From a checkpoint of a small transformer trained on Wikipedia.
Size: 18 layers, width 256, 4 heads of 64, MLP 704 SwiGLU.
Training: a variant of Muon for these matrices, 3634 steps.
MLP neurons of a small language model. Each row is named by its layer, matrix (gate and up: input weights; down: output weights) and neuron, and shows model dimensions 48-175. Each number is 128 + 32 x the weight over its row's rms, rounded and kept within 0 to 255. Numbers have three digits each. A neuron's up and down rows have the sign that makes its largest values positive.
After each neuron's rows, "fires on" lists the tokens most often at its 100 highest values on Wikipedia text that the model never trained on.

L12.gate57:071163113116105163136097119146066209111127132126179143159114175119110164110155128149089078119196135130202095116146162075105153144149070095088074162080122093116105138064115136183136117140169122121133191128104162181152118118156118139137138095130118121112112075113165097150139084106124122122095082161103114077162103073118110158150127179115093133119141136152097166125138200135112138121171
L12.up57:105120090153127200079112169145118091137149189137150122063163115172206125142097117148068089137122120147155138059090065162110150126147030123164117132154129153180127103150120133072080172097145062188158141221144158140070098124131078118158132093128079154139141098195173114111129070101104072109151214094133152115128070095192145126119105166145138098109118088142109093161079113132152162158172
L12.down57:112142177090132131164177180131195134119075203134125065155143133077098149091176136098173114148129156100072105128133169123115130159146126167106086196110077112102103137158147126163149105128131105068062114127116182122131110139168176105129138133177155131075091167125109180128073097159172193126164169165078149109082083112094132126117130183194038125185149158128135139212137139087131091126162
fires on: " that", " H"

L15.gate673:113139164159128149119114139106128112153134105102099142147129150124145120094164155130168090138095130150073109091120079163122130116116095102098140108106156193109196156105102146130140135094156099119062111114102127089124198108181159163133120077125153048115130130051124084175158143144145124103163181135130121083056124156119179142153120106120119118069127126067103045134139101109116126157099
L15.up673:106079129118141130094177190173182135155100147182129154142122143074088167128127169101140043158165109105157150150150123165132131212137117138134052056126156165139107114100088081119086157181133140091119146151152074099103186133183099125115110083073146146097121141155145109180126176187136084107144141163174149105134075120117138081160138128191127112060178120038137127139049052135097101147104
L15.down673:134093080125132130153133091116204114159102082151137132130123110169166074116150129123140111184126179166078122036147135134131088144134149148187090163115191133125135171132168134150118183068085067112061098080104147127120207165110089146119126115113123130090121107098105066149164177125221120096131137165117099151105088086098145147140135104121113128121187124129116074133107064114116130105126
fires on: " |", ".", " to", "-", ":"

L8.gate611:156165146170142122163072127141140148128146109145154133135128109162127078117161110157124125127126153095175148103068164154148171109138161145122079110094195154070147139159162079157097081172131155151094180098234143153180123103132086113109140141175112116175110087130101078151137094135157138162118059104118135113106113134125140164197145109076075041120109109098074103105129145103067109168108
L8.up611:154120056159119144156119149102144130151155159158189122150135115154138112139115099079151150091088210114136145079080191084094102175132134127125098132144111085103158167098112137143119084079123127179098109145146141136145154136102118097138117132136144175064155073190154133172140180176085120069110125150117123130081178081202125111113166111111137120151117138111143144175190120120154136138106
L8.down611:158191087121126069119145159127150107125169094141069119147160103145132118093150126091112163136113121112112135112066109155136102110187119103136127072175080140073160139113120139174082044152136120143083062099114184115174102102081098109145104145130139115140133138172110108064127169141128176132082128097078129085078154171113104138085087145100130074149083104089177110116131105113114119159166
fires on: "\"", ")", "."

L10.gate703:060109091157118120153149176144169110173115087157112100143149243108133084184116104092073126134129106087147158144128144095158169171091152130106147203082108122124157134063111131105135167097048079059107109055121194164160165094122158173133123146161111143132150132151153131152146128109135091117179095149061144116153120157141121130149151190115115131118170128139122122202116130142169126097072
L10.up703:120125152097121118106173171159122088211156116162148108090211118164204178124158119139112147144185077116110145076146143128120158118141126137165143079102158138155110110129117153120112131117131116114119185163123103115091101098123089157169099129107089105118115115101101140099143088111144144166184138111156120135119154123169142128135153158118106154176110185155166143120186120150204146141090
L10.down703:132165134118159177107093172110127135141175101147103124153147120125106087161157144161049046071157135113095134118178108180146102078145122160132081169157128111118097152110128128132091139153103159102126141120162172102141132064124184120154108123124122132139075113087148093142112132066158100144175153126138143139202127099153124124135058094118065120145194155143109140164078180174062130119122
fires on: " H", " W", " M", " L"

L11.gate426:112081117158109167106131069140125129167134149078168154159111084211149125150102111108175116061095156186153116126072174137137137130094187112079180125110165130177095092124134134137082098176104086163096194107104111167156159047184138117124076156089171142159126161133117128158133183089129192133129123118100137102126152119108116102169114167118130093063135131099139082123072131153075118155170
L11.up426:182084207129102096129158132159085148114152145117196202138142064161180101149116092130149115123160105119094142096114089145121149167175146148113118098140176141188063145070096127138135075177113117118147156155120149104141137087177148135125115168119157104108130144153108095195138139189123147169124151111167104089118061113116086172115102117165129141107143137092154139140134092111106105083108
L11.down426:114168191111154102113118102134218150163203086154115103193170108177072088193118169129147185147136136128182125072035106114135127125136142117106158068150170141132153129132130085157050157152117091099101109119143189157046089114134142132106083108137132154126080137108086162087113140112095196156107089132085102084114143129139130184123120073165144111147165107104122155070121098138169145115144
fires on: ".", ":", ",", " where"

L15.gate575:142104166158094131087049132150126180166181100113130172098205140113100151099120154113121211160146137097104130077121090118141101121129156151140140137180140124148159121119169103155121108096132157134155086073178136141132167142075082072146123159144146208099089073101148058100140146168186097163071128128155162170111164081091163164062136151085135099133102059112108142140167167189124140160153
L15.up575:158199102176178136170145128153143174115074125189106089151113088121108161097147149059089182131118146099120123112114143155144094124157119120126136170116118110111113105185155114185093150105141137147160077126159082142131157111150103136146164144127163144140097093130140139147118159143101117111113081097129090080082154131137115120122059150169116106132068131119110102124140080105130144187187
L15.down575:193135060117125094116110169176099115096170081102090115080110118102128091132177104170156152082145107158179140129099117206158101124101124125069110100104154166180097134161152116189119099164112104131119173111088069165124115151168061119135121065130133131111126156137073116099138131157118105124104147094078106144106174143080106205120128116115131103148129079104138127093147086101175101126143
fires on: ")", "\""

L11.gate407:147142132120145119117122185168124139132160158139139066097094175090151175126117173143136122170186119157182098092120158155131091136094139135073121126116142132123163133121071135118120135158096134095152124140139108123114077083112107173191113162126140143148077157095127113116163186128103113161102125120181099083125176207114118148104161128121124126047123104078152079057098086147106067091146
L11.up407:130128088133127149152126135130108192143089162083112156104205136134134080166114170156133176216170166119149110106103120158125163163146137155144162115114079162136165150101137190087146119184171121085172079200142137136131141069144112171151153154147181120113155121086158133069133114180061121143129131130163189105122149157180106135032118086116110100096096155124077154100102178153089102169152
L11.down407:203122109154129133147113190096122197100099160185137142061165120072114133109088120123151155174121106150164148128123170145132142211151139110086112188132162124181127129103148132128125098157116187154130086093082134122090072138121100152128209132148132134115072140173155124206178166149119087141127104132073167100170136110133114121115116167102128099105152156119093122061138141068092085127183
fires on: ",", ")", " -", "),", "s", " |"

L5.gate508:129117129176083144128125177144112121138132146153094133136151144117080165110189183116071183120096166108108093147152173121106059114116125141080158085144107124109141140181141086124112098061074184087142161134150121170155136110088110082097146151112132150120081172098085116213094130177113103089141091109088118094149117082135138174080107096081171084076126089120122132127115103126134131164131
L5.up508:105101110118161125122123147146160120134175161169125021143157124135105156093129141149088104135109163102151158112143124077058123117110194183107167164151113123138152152096081086108097080114161165146129092114151120158130113095149100171146105123165106179085138115078131076149163087133113088145122134079086084141117133087194123097103135134127148123094090120153155156116122110154139087213163
L5.down508:151161144153116151127099127137177144136125060120126162169177094104152060120169168106139190132063110097160102115095168131169117106098182103178108100104129115093121171112093147214118127149113092124150140109169174126162136121128098057084205167124132161173109140176106127166095132154050107142151114086080160126179127121087124148116183107138101086148121145099152092179188129081134142127152
fires on: "\"", "2"

L14.gate702:128085143133136145081098137127153113152126135154153105085099095205153153123129136130150120083134099120143111120141161078126127111188112126138140127126144088115157124099095103179079115184082137101100128134113137139182114127106172093070104089183194113123144067101057147102135127178177104137108101146143106150127094124138154207166130104117157106121117150136092178129154108169108124136156
L14.up702:169125048125128121174119104137110153089110139171121141143153152107172130088171114084092145119171082100183178104109106108152140124119138102152128132123101117157153154099161100136106149119025112163110075165138156090087204141158103123145153147136138094088089179134092160125151091130149139119119135144120138129105154055082066100132156137172081165130141101162111091128127078126150106090086
L14.down702:116149129132060109137140126131051033058097131174130094085137091136160069154088150170146075172076145143078141085137138098101163159125139111113125115144100156109102173095097141152211137160110167171170151093131140131141049110093118158119088076109047191151096169164168033146121148134165139155180143111169105163065146105166168158149100138141104119070111150116168149107131094135082156174123
fires on: " (", " the", "'s", " |", " number"

L11.gate325:116107126090135105122099127115161152102144142073119034099146141113147098126107131075165142144136084152120130111125046155115111139117118137061122116055166140170139154066114101135146150084100172151068157173242181098101073118099130143164144117156075138090148097149087101114147106084127124139114190122135137098115084181195171082123148154107066117163147180138108127073119149196150171167110
L11.up325:105123097138117134119077109073059177141109113080150121152105074126155108107086155140132199116158130138121181125139057100147147159127112143064133116136138092127112175103211133157119092154159121080096114193158255095166137126123111112110099101075100145158170075122143189169142146117113084176106156142107153130129195122103086136157111133113132164116114179224114158152113099136152053068138
L11.down325:111119074141140144139178085076183145135089107165085106137128102115151139063088220135054090131114171170108140132137162116147095170123159167147100097125155089138129147069161114145174160139076112103103047124166143118118087228178132081073158138126171129148107091080168179087188077151156163104139127154118132097098078144134130114100112119160110123089149114096130148125130140098163125139149
fires on: " Cor", " cor", "or", " North", " South"

L12.gate377:196090143087154171133128169101123115097166113106139127152127158119082157146106113115087130148071101150180111098143116117129060131141069122126130153057110089125104110162151144122154110089089100147179138184166131123114081092118102146150150160102128137127180122131073102136109111103083099121101140098127087086099118176092125190144113065123116066086121153077085120137167131165087100151119
L12.up377:164159120098182120093128133083137170124119170149144129128093121112095163130146158088129104134107126128122102152135116133097130131161086202150115132132110098169167164159145149176191101084158115102117159159139152128110171189133121219081171111095109149135172143142168107143151223119176210174173149110155109074077194086084081120143091154097156113139107130112143112141122129117101103145153
L12.down377:145069123139134140089126139141149132097173153191126111107177154114113115165057158149108083101169084206082198124140154129182089175137151076128122100119163135109076130149144153055157186183116104105133080118101078201141078114187101124078145123163113091118107107166082071128097107138127126070153089158128167136118095112137122111183079131134120085106110124083164114154129069138132144162088
fires on: " in", " on", " by", ","

L8.gate55:131112111080084130120109104120205151137124147090105074082091171105096132102122116083139090097145071145170134155110092074096138122216177132116166087138110119076039161176134084158147133117207070128179101153137124147153114197081116150141173141142093150095141092146117126089129125097157121146116117141090085163159137165132120122158118090054092147082166180122143174133142178119047110143165
L8.up55:144110029087162165139125069082104156149096123124163126157080177112196154144123135170151116101103142178184129156110109143141162154137136095133124091148120130094133089094180096128145087117113104122160117128151189145110147157107128144124152119120117098177077176149052092093105130124072028184089116166111184116095153101153079141102119085091136139112145148143097096140144138104063101137151
L8.down55:077146130074172168100130113054137137125157157087110119074179091102128134146089116154148102220100127148111125101129081161121091135122200115106166174118170173136129164051150137113110094151105145145126198137126135114136099117081164071111161128123144162151166119118111057124136140143097147147111135124065184075072201135138091164111128147130133151148137102113117062146180104129139175100161
fires on: " Cor", "ats", " Co", " cor", " met", "or"

L15.gate600:118080147138167118103112144178150055132084117151142161108134090140089181106135104160138098093104090111126107135124109170157101164076140139133151186138124141135154147118066121150163111178146150157130141128190102126116103094068127147102183152121157161099179121142076119074167186112068107174111127188087122083124222132185131122073149108169094064152099169167084167135117125069187101134146
L15.up600:106137128106149127151118188182069103121151135133158134163108046156208121104150154116157173155110136170130114109097114153153131111069093130138132135188161144121136129164119122155089149155159156080162106076119100091149051167112163163148120186197088137089064169169119138115089133181132153146098101125119136120128160060120076134153155142177144169111118148096065109119093176147119172143125
L15.down600:121162174164142128135130128062118124084128197188113098143140133119091141186123083116105078171103167174109077089165063103159139157145111194106131104107106119138105080120114137090085141145112144148173144134079121110165175120129163126081195125065070100161099111115097116153067187142086135180085144158143170089100181113149154111071142151151152153096134138153147114062078197098111113122136
fires on: " the", "P", " A", " at", "es"

L5.gate94:126173171095123114114155119081171110078103129111118101073110142163120176084118129108071137095170141202164116086085194184140070123149094167063110152115128153134141148152170146085169094102105150136123149113097153144153068128201084087113133106172147125138210174141118102149094140110148137138155115088137128085145134118186124135153134131090067079114076065096166057151170115118130132177103
L5.up94:148150140141215121129166167139136088141100138114157140096130126126134161153058119143143130105100131098143136115104106150098155146150166117130194125172068171168175147108085184170115137155187121174171117162102119128147137126083111178151139132099098140153088148117138158109117208121051117127112112126133154119121168119173129204119151117155124162124120107091141153070140154128108148144147
L5.down94:124113130085095094078088156125158193124126104150123163091125174085091167115164104109146139101155125146160175132095114144110067153138147056135080125078158122156093128119171115071163142146128128072145145124109146172104081118139185099131148105124157157116121162119107068151102142154166105117118132178110154146125026140089137118110081140122136150141163143117111154193155058164147086111130
fires on: ",", " Cl"

L12.gate232:129093147128128092141114077123163113140096056128135137148156099149132176111183089068062113125197038137174160117176115189144106201136116132144112154165177104169123105087144081126124130120108107121107132153102195113153153086101169127109115154119121132124141119070169091138086139172110107156128141127140138118125136038157087151141209151124078136145146137128100162144114162070119139134127
L12.up232:110100125130112112142113100097160095118106168134089136138073098187167152145168107113090099119147125141107147139133143143185126160132124144145102141144159113137133052149117044135102132072119075120009177137157136133162087095128165140178144160082114149145138077105142090146083082133173224099133144159157155142146116119049128189163168150117104111135145154095101166153128182153102163154182
L12.down232:160110090144125157185134149111116105149178084132111143105159097147111148166138123062081104153160131066126127159127122110132087139099107140122101115137126137144058143116126083114130151209086086164159115077113159082145125113119165122104139108120137087091151131096141117137170202146112150131147136088111147094144116075111039097187178096124103112141146146136134162142150112146137154017175
fires on: " K", " def", " conf", "f"